Part of a small language model's weights.
Architecture: LayerNorm before each block, biases on query, key and value.
Training: 455M tokens, 13874 steps.
MLP neurons of a small language model. Each row is named by its layer, matrix (up: input weights) and neuron, and shows model dimensions 0-127. Each number is 128 + 32 x the weight over its row's rms, rounded and kept within 0 to 255. Numbers have three digits each.
A block is one neuron, or neurons of one layer that tend to fire together. After each block is what it responds to, as a language model described it from the Wikipedia text at the highest values.

L13.up7:099075124112106119129117105138183125117163105137082147124099140139097137107163107176111165036137162135152156176095143158135110177164118145111144124184189090098135160143066106129114121147161142120179178158081059133093128119198129082104140146140137186103118151164084137115122085153117163124108177084084117142164101053136124040134130087098151157087122114160095135128100157141122074171102
L13.up69:119104144167144110134127105096168108178110103088141054164129089148187182194146159157115163149163131101121082116120168151152156147135106090143111103172137132102130074150140073174139153194095138162107105140078107134219133168144112121159137131127153068111102144133139142170145164120156116171085137108099071153124098129143101129164107105118127208116140161194093121115115176117102110112089
L13.up211:139138090126130140101122135125132152135160164115076058132111145135130135157082074108146149170133154088137057145137165100137161174121125135079083090085154137142144146114079139203147181158101088167153148137153139126087080097127138109165097147152095101112117160117157137159206219144180110141103117147139106110106108108092104142137151084104136163153113121131143113100165119112147113102142
L13.up365:116128155150117167062151058125090139134049105116184177122062111155175137092120127092106140167150148101102134124142150106130161118126127103121158174166155157128174111131144134142159115142128096179191198119127105036133143109148184155194158114138152098186174136111108096142105113117135150101126072100068155139117094140158146128071161163157107111108099124132118143149162127145150106119194
L13.up513:079125142138038123158168161103119104098132157153094121139101091159122104153084157128114137121076076131150123145148112125110183166085153141150137080149143069106133175119099101146131128161139123159111116139115037126091086178133116127144124141124123120131131143137192155188164107114082156185154144135085120176121132104160103174172151149102180149154179166158138111126144111137101138127144
L13.up731:099178132089112133100155165164167133185098148097122098073078119121125158102143133212098114155098115136111096169156163128109171097123120074095144144139111185140160119157148125168122106148090122148135163150110114104086068195116108101126144153119150135146141113121108136169124096167131118187113128106132139143042093145089180153147151090095131161164175105150159160195127108134094070091150
L13.up770:134181020145123035225160106147099058106135123185075162147120110093130149144152123147147084111112109138138177104117152088151131126108110152143135145139159149133138074119113126135171112129176131150090116118076156133140140119151070149125122147142153149137134142174113110155123176161078120122098154120129113135144164146130209123124154071112155115161044158114108112075143077097082142206127
L13.up776:194141066117093080089086144144144102138118117106132083161161133142088090135164129150082152150074113162121102138184183130128109122120117148147159149107105106113154153138116079100100118146163151117200116130130127131119081180151117165087128125084072201083073108120109174167142183128157107160182154135109111129105129167157137066126172166141133152063135157096100134184139091154148163098182
L13.up797:140103094091166098138127130113159095100129114158107067124148127123103115146158133181100109166178161165133156193169120072172144165147157174123172182141078138104161161127101129198112169142106129127132136154114170131144091149102175178134155131075123153078092102146071136089078133102123131113110121081100109125114133121117092163147121094151180139142120121081168159139133135143173117055154
L13.up1037:082149101091084107116168127113145118147098129156133077179093133065084068124187148091119145125095127140161152183133123172140144119121105127132117102058132109111152093104087132078122055151154139130160159120096109105122104136117104101120125174158158087117176084119134149062081183161145181121147131134114120159135063121094159175201123124156129082146112177182085121091153116150134136126118
L13.up1186:215083099135134174181112113065142130085160128136136177157082112145108131132151156145099157143111126158112126146129124133122103145129104134151178128114097133135239150146173075094148148131072097148135147170071119085115088093144130106046130132126112161125073113122143116108123154123146188124119166101130080132177078128154142092142178116187124038077148130134113099197141156180128218159142
L13.up1297:150084159143139110177123105149105165109104129151100100094167133081161121130150187157112143111121112127100113106113117115125178145132103063157082129154121121145109130059097101127113125135150200168135157104152067163124098145136102117170150156066124120139118123106149164094109158102119074112135147123160097140189144109171118119125128141116109099145124145115201142110148183173148155143178
L13.up1394:133078117152113193171123146172179050109174172121110103173103161113140090134138127096097077130116147138126111094138133154137037126191103118161140083128146188129123129111129144165104144125124129183175100120128121163181127089160103181130081173119130127125050138166038144083109162162143148155064148133144076118134112126161148102155108189105171173107102111144093123170095114132056084140116
L13.up1652:101107117128099174082154073098148072170124100140141116107149078139167151138136109134080174121123101132148091113146116097154132153158139155107105100126171154166151129146119120196111140113166112161105138128180072128082104145104082077094096127130131091167107129112121139184202161149108178172142091099118156099067100101150180140099113118118142100101156139171151105139103125090151150107115
L13.up1665:189122122140095097108087119119115120104129149120100082121146091150117093126125152130148118129146106092132135154131147112156072137148166132178124138122157137165122117072094094118096151164107160106125119133103079060181098183158132131115171089166190140118172125072139100184122124194100122139123119132144075083150097097094081090104107188174118136126068124129141118145170121108155136162066
L13.up1791:184149128104103118132110092159158139114056123105094034158170106187154109132113154159122065108166094132176097168098130090113133081116145114168151137173167175133209088127094116156113162114129118156115123111117093125060084138099077106100159167126126111180151092099142089122108097125181139107105150117080123164100080182127120143102108122138167103186117170113145108165124137129064117111107
Capital M or K, or "an", starting a longer word, mostly names in tables and lists, as in Michel, Miroslaw, Kia, animal.

L18.up560:140109127118159151097097098082112137146115163149134113155161138124079129130109105104100180155138086128150103203093093175140127135138123148069119188093157118073141227103092104145106179138131126137126149099255134092120137100180130191124161114113131096103082104123117136181077120113056108095167063128113147170098085094133096152135180104109093129145148119180126109101123133151146118138080
L18.up1135:142141075098149093074111158094148142148101084128184130143150161105121130098092176162136137128093116136103111120145151141132113154114131160093098194159140090143150120125182094179090107142135116179120074026111050164118104122097173128053139142099132094105159126168087156160107101084182120129209111077054172100090149058123088130083140121116149084113131066146136094097155102117111132143138
L18.up1374:161155130109084134101102142143150136130142127135154108067130185071157195088028115097151172140086157151113123120158154150169142153126102160159163141152112106136109152142126140109136125109174086169088082100183099178181133091111073096119156134160144124072096086128187187140104064155118127163179160139188130167098134082202090175143141159126159176107159102152094132134183151135128167060121
L18.up1512:099082125087129117086138135147126095108134104135064039044160113084149238116118132125105156157096198103145105097155144127106161180154158137127160142141111166106100116144105148181133118138106105150095155125096097082118118138091108159122124111126098140174137121115123104174128147151090143106096145127070105123164188064167152121114147132101109105142120111086147153141137156116165159102068
The article "an" before a noun or adjective (an appeal, an important), word-initial "an" pieces (analyses, animation), and capitalized vowel starts like Ar(kansas), At(tack), O(scar).

L13.up206:068188107111094127148144128131129153121077085142149147156119146097047145132122175145210126149088076096118087090060133087074132131112171117142150141136169122141183130112124089086172074087137074158129083185132113123153097157144138147147140107130098079092118098136144192095132142167147144143125191106128118119146140117154140107084180146173127140163113111106149102134135147090118119152106
L13.up263:110132073062156088101105134123095133127210199141107152102195155119119133186125170111115145148169152120075126085084122096101137153162146164234153184124139183122089107119076127145115118137092139106117229136166132082160161120163133177150158160120119165031161109129082154111136191179131108175128154100115232109108160146155157189122116151112089153124092179086078123076106101149144105127162
L13.up403:149129059125087133096121109131096131189109092111095096118133123183079172089140152118138073129125123135112105152128099131095123157100184140187075141161109191066126128155121109108106049147162164177158103124139135117125150150172115120148113127116098091082176172099081099116113162158131153100090164104124077203132076116114125102151124067168073095096143148212145107118083092115139122115164
L13.up623:166110146161148065180084126093140141107151114132110078139120136120042087118156118128126147132127130148144131143097144146091150145111067185097110072095206095210147194147156151183132142187176153176139105137115148150135150150090146082164105136123086144127091174129083101126153104165161118129125162094158187177082096088166134143180156191115151088172120130068122084110040088142148116134113
L13.up639:105120126119079101077158140127148181129160093167117097165098135136097140122182136147159175129147117155148119208176117159118141150097132165088156151130120102134084170151124092198134073143220122208145111123164084121137104158154088148092151107136068118151139084115104138138122121122083118132102130117131193165141096131068147158103152184075107138144174158134085125115047120137062184134074
L13.up760:075116128120166126181158161130142128140144039033118152131195110139152120147142136190144109179110093160110059114163081103154055155082096140120136178075104123162137093138137125105107117167081194161134089140103147117153121158103127165147133104120097095134169088150150166137083094200092132147133075142098120144108108137141174144126130074139154120097156088106081116122111104114154172141113
L13.up859:116092161119137177130074116104136115154144095122157143165100170173118103128127166073204180081174193171105124065100137161119124142147082161110182111143097100111095151143116103114081150108139091179162107168174140081138143116102114054124107150085094127096145115161141147155115182112105077115159158138072161171135171084115180157138127140049098105081100066122107074124063115092155104134142
L13.up862:125115100125072093134097170167149190133139132130140105105112131065204132145128096126165125140170126095187135171098089139167110125130125145083131148167121229138139082108073088113123094131100133170140164123154178172195147095093071131124106169109178141126124166102131151151071069134123146093122142175112160090135173080158145161151191163097144088108164143124135138143189143030228107132108
L13.up891:141135214184080173123078154120093202129161085111176131176166148111161097157116148183119163140156113175152122139070163096101068213110158144129114162131100125136155187135064097132127108115198163116152124144104141062161107115198117098097106142123123113131148083131090148121094074155088110108125102148091115124091123115108133081140119089114144147153152107060161152115104087111148125130146
L13.up992:137105102162128101146078121080131120094130118092191118152195110132099174116119113077092167112130132123148141213124190101137120144118179109224086152137106135171046097151143194129163172100130216126089208113145129156108164114146112084164086101138109150128171115169148151121164159165043068157111122161133120169129068205148099124141139100136118091084096152162089101123099108152096103129144
L13.up1101:079119135145115159161162079127134194199119127129110126117146103101135145147145138143136106128130171149151103121080107104068156182078145107191100112123152161115120093151164129141124133084108104161085149174089122104163088114169077178132104110114068113169129165110113123110133178149168052143108122137143036093138100098098160201121075127119092107065124129197128168114146174200178065097122
L13.up1232:105126209133106127111146141122122164085096054163132121143180179118147063106183148134113138124186133113137111119115169107187152106182136152186134150138146179076124114138091133141098139110102143099137079164129167164174150141137103185141069142071147103123157070180102141145118139163142134145105133117097161125143151135052132144129179128144120132157148120127077137194106087143106087173187
L13.up1372:193128088089098140135120165156147133157122064114165096156116145102057119124158093118128144092145135124145115123115180129173108109147123134143131086143124148072092088102107154118124140159184116117183162108160107090087060143120143166141105106168097148131087119167109153123145104139079143148084159122138124077118128167166084139155088070140111160091144188129141111166125124159147133167133
L13.up1490:144151159131084155047144131110087121162068140097168163125121083090150082133083098124066117148158101139105142096151148118160107164176201097188116112121150154156145146076128123062086096120105084110136111173115129138148167129107092133177131141136110091164136125146138101122181113097066077136118148164111109175104117073148120104128154135120123127092136150083110094077190091119091189088136
L13.up1638:162138140113101146135115137124100189109171099108073101105126116141202134120114053134205200105119119129085144110116116112088128255156135147153115118125145177146121063128092124123093075120131146139123125206133139135141116134087149134120169119164105138134157091153158097114141124138100104134139103109090111105104137079145160185135171100140100113084139169130136143125122145120116155114207
L13.up1702:150114135090175182085166108105142117063216117181140071146112100136149085119113125110222131150089098115160098112081083100117097150138106104141117138186126105123145169131105213151130160094154166115195117129117111128143093094131112142139120189116120034102115118128108174159145144145073095125100153057101095180101097168145096139157075139196084116138128149115117110088126140143160131121148
The word "and" (sometimes "or", "where", "who") joining clauses or phrases, often after a comma, e.g. escaped from prison and returned.

L20.up1252:146157102090117167157045104140173138123149122173123189184084113029087115146077137123121182122157130072099150140134121100126107030149151158170090139131127134130126176142152111173142169181107184133107142096080153111088151186093132132154098087162136148103121144145162167226139110145142110103064117092165106124094094139146152106102175096130141143145159117084175143141103110141123158068151
Lone capital letters opening a name split into word pieces, mostly in lists, tables and goal scorers, e.g. D(ing), K(oller), R(odríguez).

L18.up944:134128124157115057071131149129079160072132127139150141139098142158088195161144101166115066167103124166174121192141151128156143140103144099139196079154133145154128115156136123061107146139161176124099177104120149139096189150148105104138130123111092124112068126122103149150155096102108128114157106125125176136119125069092173099099121092112138143135103084143146079091142140133152190112077
L18.up990:119179103095151061173126053154144115181136117087122145120173144122091167091105137116166118116142140132123082125083186133144097143142156154119122143061103119154140163159178100145122075070166191159155133080112124152071089115109128127174178093092204078099114149178080144124109091086145092138106104108154141184082139120092186140115154131096171092089086121115113094105095082124111084179126
L18.up1257:073166154110169137138132090053098174154131115122061121119130146106078121090192094125165118129138148117125120144128110160145101120138077167156206149083115130124091099109148101121159070097098149117083143119103030141185117091167094167112143131098147111159154117168115160159113165092092201123143126158119156081134111151178175172092167141107120127129111132091136161139041085128178118144086
L18.up1375:095122151095170174094097078088116134112180141107157115136110166118108110142149129110088130147082095097209135181141121118132134147170207141129136097084063163088099163152155135139175106138133138149107130151095136135196114083159174171133127148125066114153096100139141092116137120116104141125165125125128141189088120129107117134063143162069082172107154107150110109139108109162126144138125
Mid-sentence function words after a subject or first item, like and, was, is, or; also capital K opening Indian/South Asian names (Kashmiri, Krishnan).

L20.up274:127155120113070204098152097102094161141084102139139134146146116077164160153115182134189134087117121107171147178184108169060162153138153044078134140159151118208172039110107116177119111144181138152114124208091132124198152116146113163107105110084061121135093158157080129108156163174109138098136117086144150170122158168157090140102133128136174098115063104076076167120139175113149151133094
Fires on the token that closes a subject or noun phrase and comes before its verb or clause: commas, and, but, table pipes, last word-pieces of names (Aud-rey, du-o, trib-e).